{"num_hidden_layers": 15, "hidden_size": 384, "num_attention_heads": 6, "num_key_value_heads": 3, "head_dim": 64, "intermediate_size": 768, "vocab_size": 3195, "hidden_act": "swiglu", "norm": "rmsnorm", "norm_place": "pre", "norm_eps": 1e-05, "positions": "rope", "rope_theta": 10000.0, "rope_fraction": 1.0, "qk_norm": false, "attn_scale": 0.125, "bias": "none", "tie_word_embeddings": false, "parallel_block": false, "extras": ["capped logits"], "init": "normal", "init_std_qkv": 0.0229, "init_std_o": 0.0, "init_std_up": 0.0229, "init_std_down": 0.0, "optimizer": "cautious_adamw", "learning_rate": 0.000491, "beta1": 0.9, "beta2": 0.98, "weight_decay": 0.19, "lr_head": 0.00483, "max_grad_norm": 1.0, "warmup_steps": 499, "schedule": "wsd", "decay_fraction": 1.0, "decay_shape": "linear", "final_lr_fraction": 0.1, "batch_tokens": 65536, "max_seq_len": 2048, "doc_mask": true, "train_tokens": 909700000, "max_steps": 13881, "dataset": "wikipedia_en"}
MLP neurons of a small language model. Each row is named by its layer, matrix (gate and up: input weights) and neuron, and shows model dimensions 192-319. Each number is 128 + 24 x the weight over its row's rms, rounded and kept within 0 to 255. Numbers have three digits each. A neuron's up and down rows have the sign that makes its largest values positive.
Before each neuron's rows, "fires on" lists the tokens most often at its 100 highest values on Wikipedia text that the model never trained on. A number after a token or word is its count.

fires on: " mother" 16, "ents" 12, "irl" 8, "oy" 7, "ers" 6, "ans" 5
L6.gate420:183090126108153117085150163104134127096129125125138130124157090108109158114109106124152124120154132136206121157094127134124150167107174132151138111115139121106088160113122098164095107081122171165111084114124151136100106153140117138159129120087100141113122132123140127127118167209122127139165115082107105124117136099154149088156140105102117117155135096160115129109101091132158164115104
L6.up420:152127133121110149139134147151118195165180105143117120155120108161174132127163111134098113068127132123132102154164122161142097127108100123136113100170136101106132119142112115083122117124127095120134136152123158155092135147121139122161155125114134088113089127147143121090122139144129139140094123109124117153164124120096128120153119111136128091128064106129118126112097112108111126122132

fires on: " |" 55, "ar" 13, ";" 12
L8.gate251:170173161118101147116133169159134154105132126084131157114165107135099162118150092167132154137172114093130098147105120088144104091148121103118126112128099146094120129134132109142150139143111094095156082080120074148127159125143135127107153121121122132124145128128119129128141129140118162140164136188118148163130062129134128152160143139115116119138162122133149110117137158147135112168098
L8.up251:121111142094123132094128133149134124099119109107158103102126093104132123120150148128129171125167160137114116142151134115130072082152155139118135151122133151123133135129140112121163142137128173157155095122139084178095157136131137119133109181127138103104166117108149115187117137132143146168143118174115153134112157118110114133120143165095127128118091129121133152063101138145134138136153

fires on: "," 52, " that" 14, ")" 4
L12.gate447:129139138137155113092154093157092134100181110125122111134153142107097134126117150163085138119093093128129104135121171109108187147118113081110103121128105144100125137154125130128096122140107087144146147131120174102139084159127104118140106115147119104138089129107100092089155131097135115133131174120148093103142107161126126108186106131154104140122113131150116137174102153127151114131130
L12.up447:135059120122135087148128119138134160138134120074162129137139105123177123119112113091131132078120119143094147148134130140153122162167129120127112135146124105066145069115128146117121124131135116070140111179110130162170109124061186128123115115125116146100074123171137152130130086096118143114122098113116105102141137129107129142118137110174087146152098129101134117116137180118151112105173

fires on: "on" 20, "f" 19, "ing" 14, "d" 7, "ill" 6
L8.gate644:137134100130171124139147138105124139086152115144170088111137098103156122127112163096149128108127171045103120104115140120133103146098131126120078139122133122100151164090131115138101173083073109157115111179158110163143098139153132179128122105130150138132153182133120131127119139109110074159134101138145101085121168093120116147157162100117105122154147167152077134178112152141132140153125
L8.up644:156154142113146078082140111138149162109148122104125122102102139095177166084110142154155139121120110116111141105107170139110148138088124141089136129187072163133103146099127125097138159131115087137127114143071117148122116160148145179121130165095107152117144105096109069124120123175095115104103144131141092083105151163081130169124117147137165112131135102112112136148098110093128101103129

fires on: "er" 25, "ing" 9, "on" 9, "k" 5, "a" 5, "her" 4
L9.gate107:162119105085163120101130131096155068121125140164162104121144160136142115130097132161121129107139137127133144111142160122119155159103142148123129130139147141101161139130128121157117109162131118087095115123157113115137091107127157140106093067116110117123120207142098090126126130157125111126120099115151158126110139146128135164112126112100123134151126143164101125135128128140127102086108
L9.up107:169163106142115131105147162122152127062136137144109121184120179109139141118105107141149119125114139069101147131104112130108166152101139102135091128117136126101131124085152101137188147104134145138142115123137116156171127105164132090147162174111077141158121128149120090143103131203066131142148137116144108126104155101127141128127138165138168147122117159158144160130114127150108133140082

fires on: "–" 34, " |" 24, " 0" 12, "-" 7, " (" 6, " /" 5
L7.gate237:150127133142100146160142098148164118150114152123107098118146166136160102138092110123127109142142174141104136152129175166146164117124121120128173136134147119151157102115141128108087144142111119158112101136126151111110137173170083163128176112139126130130132132118149085181138065158149113122152069134124157147129146149134113127096152165157136088107146148079162161131149180120165118122055
L7.up237:099139140151112112194141089098114160116102156117125130123124165098165143158159116122125121155109126137137104146146156143125142100164177122111130128136160110137111151138129071107150124118154135170173155098125129090106169167133125145135117133126149141176133152121125125163124093139167097130135126100131087131145119110118110085161184133196130114111144081079151125104149178094136123136089

fires on: " |" 71, ":" 21, " of" 8
L7.gate418:151103169138131159133167145153132104114062173131172150143157109103130101103123152173075148104100153109103136116104118161112129095150172095121125129146144136131106082168140096122122156141109096172116118106122125135129102166134135159123135157141106129139114141174119135113136081138100139123121072165155099106130107147134127115158156116080157165098134126106140134188123138146154085146082
L7.up418:144192150138112135079135122167116143120163135134138081137089160123146108152117123096121110118159148125109145135085139119143118149075124147163132139114107198118153132093137148100118164155145166162147079112105140121136125116122153123101142167134138120088109125098099096126110166185123139154124125159136117120122091120113102156137094126105163121145102164112150151077159117173139185138133

fires on: "L" 22, " go" 22, " l" 12, "p" 9, " led" 6, "ame" 4
L9.gate169:136161078123112137132147112164116156144146137122139185107134129111138151113169170123105162174105131106137096125129134142140135109112120130149136134169100107175098156122126112121139145093113125150103089133093156161172174090123113069125169109133153102133070128136104096142183128133090150127130134118151095108095154179141143171117110115075123121109154101118119127136108108117134112149173
L9.up169:145143114103129133117114147136136114125108101168141131101154139099101103120118153131136135122154140088158101164112088138143122157103095104165144105115103147147153109132088153121141135133134150103121099105153135176107116145137138116150071155171125136131078079089097149112129133142103104140116093086138119130148118074142155142121128142122117106107109125158107154126134110181146153158153

fires on: " |" 83, "-" 8, "==" 4
L5.gate429:175115121152082131136162102124141132069141173129121131115129138117131082135128116152136156166141119142184117114155128137143132126138127095118144131130123099165094161150127101123146092110084100115172087104098139173159141093177127130088134134107148145106146167138102113161118107165137115137184128143125127150115117140149157113120121124125129153120137121107095143145099155189166104130135
L5.up429:120128108128145085095169104148145111123108126144121108133140169153126139119119169119123120102112146141072123157089133136107142129088167151115118134107181157152166117096119125119127168128137123157154083140144094121122150128175056140105151106193102171133091144118136126170118182133142121132147125171078117100142054112107132145166109178138098115135067117129119112086153093119126121118125

fires on: "er" 17, "z" 10, "en" 8, "ber" 7, "ra" 7, "om" 6
L3.gate248:127121168143078070108130100190160126094113130122130092145109132127169111160099153101129164091156084141135098147123153106144118146123133084089111098112134107124135110111150134107106140128095119090159098146144084108134082146160130124115077137140139106093125163092119126132127152127104152106130104173156130104159120157123146138121118166135139150125162151104123134140158118180142165128138
L3.up248:110147207116119066107137144139189147122096200160112108092118155137152120123144087120077168162103130161089124097136154088120097127104145081109154143111146141125090145145114173130102117137102160159121125155137097126124113133169152145125095137141155148088162092107136109169086148145129155124145156158110132067125144094100095152114115104170153147120120155123128188124136137145142123163140

fires on: "===" 72, " ===" 13, "istics" 5
L4.gate334:145085144093105171135152147191073149118099148158136129106100126090124112110105117134116132158114128077114100111100113149136141132114111148100133128147122156144146114122068106123152179110154168102128131164120107115141126161089082115144116109076119159146129095137134112127098143143129126105143093157121097140044122120131165151089183143161107112098137126101160122079140167143120147096133
L4.up334:120134091128116126111123176170127170106133082162121132106154142165154080143108140128122163101143103119136095127159136113104149089088137148103092154123113093074114156128115146129108131123145136112167120134157118193173155116153136148087112077178116141112156107136113098170119138136098158077102080146118112124167087116123126133100094124100138132118174110115109142160127122163112128187154

fires on: "ag" 22, "-" 11, "it" 10, "a" 6, "art" 6, "and" 5
L7.gate757:149125134137122118083107112122144115114159125101080131104141144140121123144089111135103136129124115154110175137122133158120144107122164151110138109118127123118084147108154127131133150155110162110113098118145113112155135116095128099150162101184103166173143128146144165112167064123113163114126103148135127119115114146106118123102140156189142152156134127142132146127152131142108145090163
L7.up757:149138118144122159163104134090159090129133141122094129138126149115159146147154176100119119088105081097149122139127129134151133139184174115133128135167099174147154137153144064106096115136126117152136122109146148174145125153155132165169136115143102098067148121111141107144126094120095126166125078118159103163147101123130118142130108160146131139124075115134087113076132128134136090109128

fires on: "\n" 31, "-" 15, "L" 12, "e" 8, " l" 6, "str" 6
L9.gate405:138141115123082121132166167113101157183144090147121141157123146128141079155134143165109088101082133122172067165109103141132145110122122113122156143191109111145115135113126088103076134136090100191107121129158131129114115126134086095121168101151130124142102104155120111129120106117127122131138172137140133103112097163173170138157149085088129094110168124140151131154151118129135084127137
L9.up405:130137160118097115130106140172125113121148074141154137136146077117162111108109103124152120099135118112121135141115139096120125126129100136131131100074102135142130121073129116142138175132126126127101091136099159147163101119111155154129103106141142118170118099132109053156102115158118132138161148121173126127130127101130142124106141100103170131125164126149141150109115105146103164132127

fires on: "==" 62, "===" 34
L4.gate195:091135129136135117112134111131103136119146125089166129120153112118120138099119145128116100095137063132134141124111138169180145134120144147092137122168145110167140161127117139109105156130114109133095133145130099112144144132149087182110075134080104095147130149162155145139126103123133154102157137131113129118096156110140131141096175128117100159114155081107175124117127145112135137154118
L4.up195:124144071136144149120106125138129145070135130130095129124105134117152104147143135100161135125143123154128123095114131123160140113099132153088149120102117107115114130116156131127088111122108098165183137092105124167159163109160111171120171109144160148113106105142101109136150150191134137145151151153104112146111134115130100159121127126174144154150125104108106162144130113144097165141109

fires on: "it" 12, "j" 11, "or" 10, "-" 7, "–" 7, "erm" 6
L9.gate83:163148151127122106128112171116164109128105134108121108148117170127152120144092142111097111116109114097084135130081162084133148171107185151151127154118129135144128150109129134168108109134127095145115128151111163102140132139117136201146125135147127128137084173135143148097108134131126120151156093134120124100064153171086112120128115117149132151139085135134112087118159125138139103071125
L9.up83:120123102144095122137138133148133094167118143132138126152116093133165153107190127118178107137134107118178178132119098115153106147199161145143125131136100121135132139133099110126096119171137121117112111140106117136110168162151116082120121147121155105155120163124165152173114108090103096148159140154174142123130149107154101118166157093185139140136092117112110100096136121121124089094139

fires on: " |" 34, "–" 14, "-" 14, "|" 11, "200" 9
L7.gate8:140143136119120144124129097152103119164127152110143163123147163125132107106144108105137076111108132116123128129128108111133092160119180118085095099162108136127102137162166107101146150146131182101157141130137164138086096149085151113133142169171126133132120138129119109101167102101102061105104130127129106114150140123149141145111097103105126146120144147173134173152113143153127136150162
L7.up8:128125128137123140122172145145139113121132155124172130135125155063112080113121119112125141152136136176139116105090134148159100092120127105114139101114117130114123120133115153128114149176086156123141116112109115079116128176129115116108141120152115118076118129115104122085136125119100093152117141148081076143123089105084121157106130159158117108160076164147111136084123085195133152136139

fires on: "ing" 29, "C" 12, "ed" 9, "le" 6, "c" 5
L9.gate42:136089118136086177141113144163144127143167138120140159091182157157107161138124124173078120126112111125127175135123084117105135134137097127121158112153133111118142109112071147150138093128139129146131125121132098142149127187156140098162150128091140141132162123102122174115175124155090121133174076103136119129086153084093142113107141165143126130089146109128146132151116118109135131137113
L9.up42:138108092147143168117114137156144129110126143121146130143143155091149115108087157136139097142137109125101167094113078157083143133139098114146141119130118137140100137150092147151133125172080123159114163133148084098120132117144176106136140084103111156155131132146134143091112131164111117138112098148118127127147107145123088150125124162091113124146146121110117108150134106108139132133159

fires on: "-" 26, " acc" 11, " pr" 10, "–" 10, " " 6, "." 5
L12.gate591:114142130131137146152100140143144118152088122117101097104107126149115121128104124125158096133149166086144147130109146114110088164112186146102148133131075107141138123114121108098118100146128152078137120163115107120113082105142136146102168136156093108115125109179094139178124110127122074120117125143120129150108069115127123142107118152110086113122090068099083163114083131100163158129107
L12.up591:176120123124130155126115126124108114095135169132153114111134119130156131129131162109126122160122110087137138088122084124090130163140169093112158162112145118086151156150108097099149169122117098123170140131143150099128146133103120123103156139145156159122097143085102154183122099144182168164137092103113111149167157105123152157116153147126144142128114092097120126131138115148118130110135

fires on: "ic" 19, "on" 15, "a" 12, "o" 7, "av" 7, "ad" 6
L3.gate419:184146128105164157081139151103165133160104178111168125169148129120078105109117131129093088122121062073139161125127129139105137128151145077166103138151154138132173091176130167133157113100143092113107100121143140138125080132191117121122172126101115118121091121122116111075146073134162129145168097140119157101118134155144120143119117129120131098151150116148088110153128123165144161119095
L3.up419:117097094167096110167095158109115106130160093150129113118107109131146131106089108142134109164157139134148122120132128127153154149088114118116158133120117122104102165137187170174140172111149141123132128133124119113145108119142148104137181110172132167195108156097133134152129112157116100147174064133071091128110147111135109129106134146112150139157067161124087135125138121090151134115134

fires on: "\n" 46, ".\"" 15, "==" 9, " time" 8, " years" 5
L7.gate184:148175105102126102158135129137145179125077135136141119145109095128114145152163147162118152092077150102120188149108163137116102081155125175167107146137150165175121139097160104096100151114150128165187114101125139164148213139097135128146149126134154108129130134107150102143117142094101144109122101142155125109104143137135137097134123141173112137132156093109125103155135139130130141143151
L7.up184:149139122170140145121128115149118138097091151112141142124113124127145154138131169154108159131095079147145116118097164132111091118135217161146099123165098125159120161125131108124128111112133142128141138178153167115125144108176147110126158160098129108117117144111123122107107122149150185091106080146140123113103096167152164144117156153137094116163117127083120114121184084092131124142112

fires on: ":" 33, " " 14, " that" 7, "-" 7, " —" 6, " at" 5
L8.gate312:105128125128106157118135118118070161131128127105170133156140149095141157141167145121123075126091131157147125106114136157107170182130131110134111111124118135130118123102123124135139102109128127150170111141142141164111110120098133158067133149137159120154112147160125117104119132112128143135168140166094117102113129169115133114117135151120160163125111124131122159117104114120112105096110
L8.up312:106127138101145100098120111080173115102108171110134128164101126104172099131107149081150130126087118136077126105141131120132143137162175178113133158099124102140146135050166121139101142137098151135134125144132095145105117108109140129094159139127112120094117147125092112139121142127108124117108109096131095137142143142113138106128106134133104135132130167153131116144101128117132116132128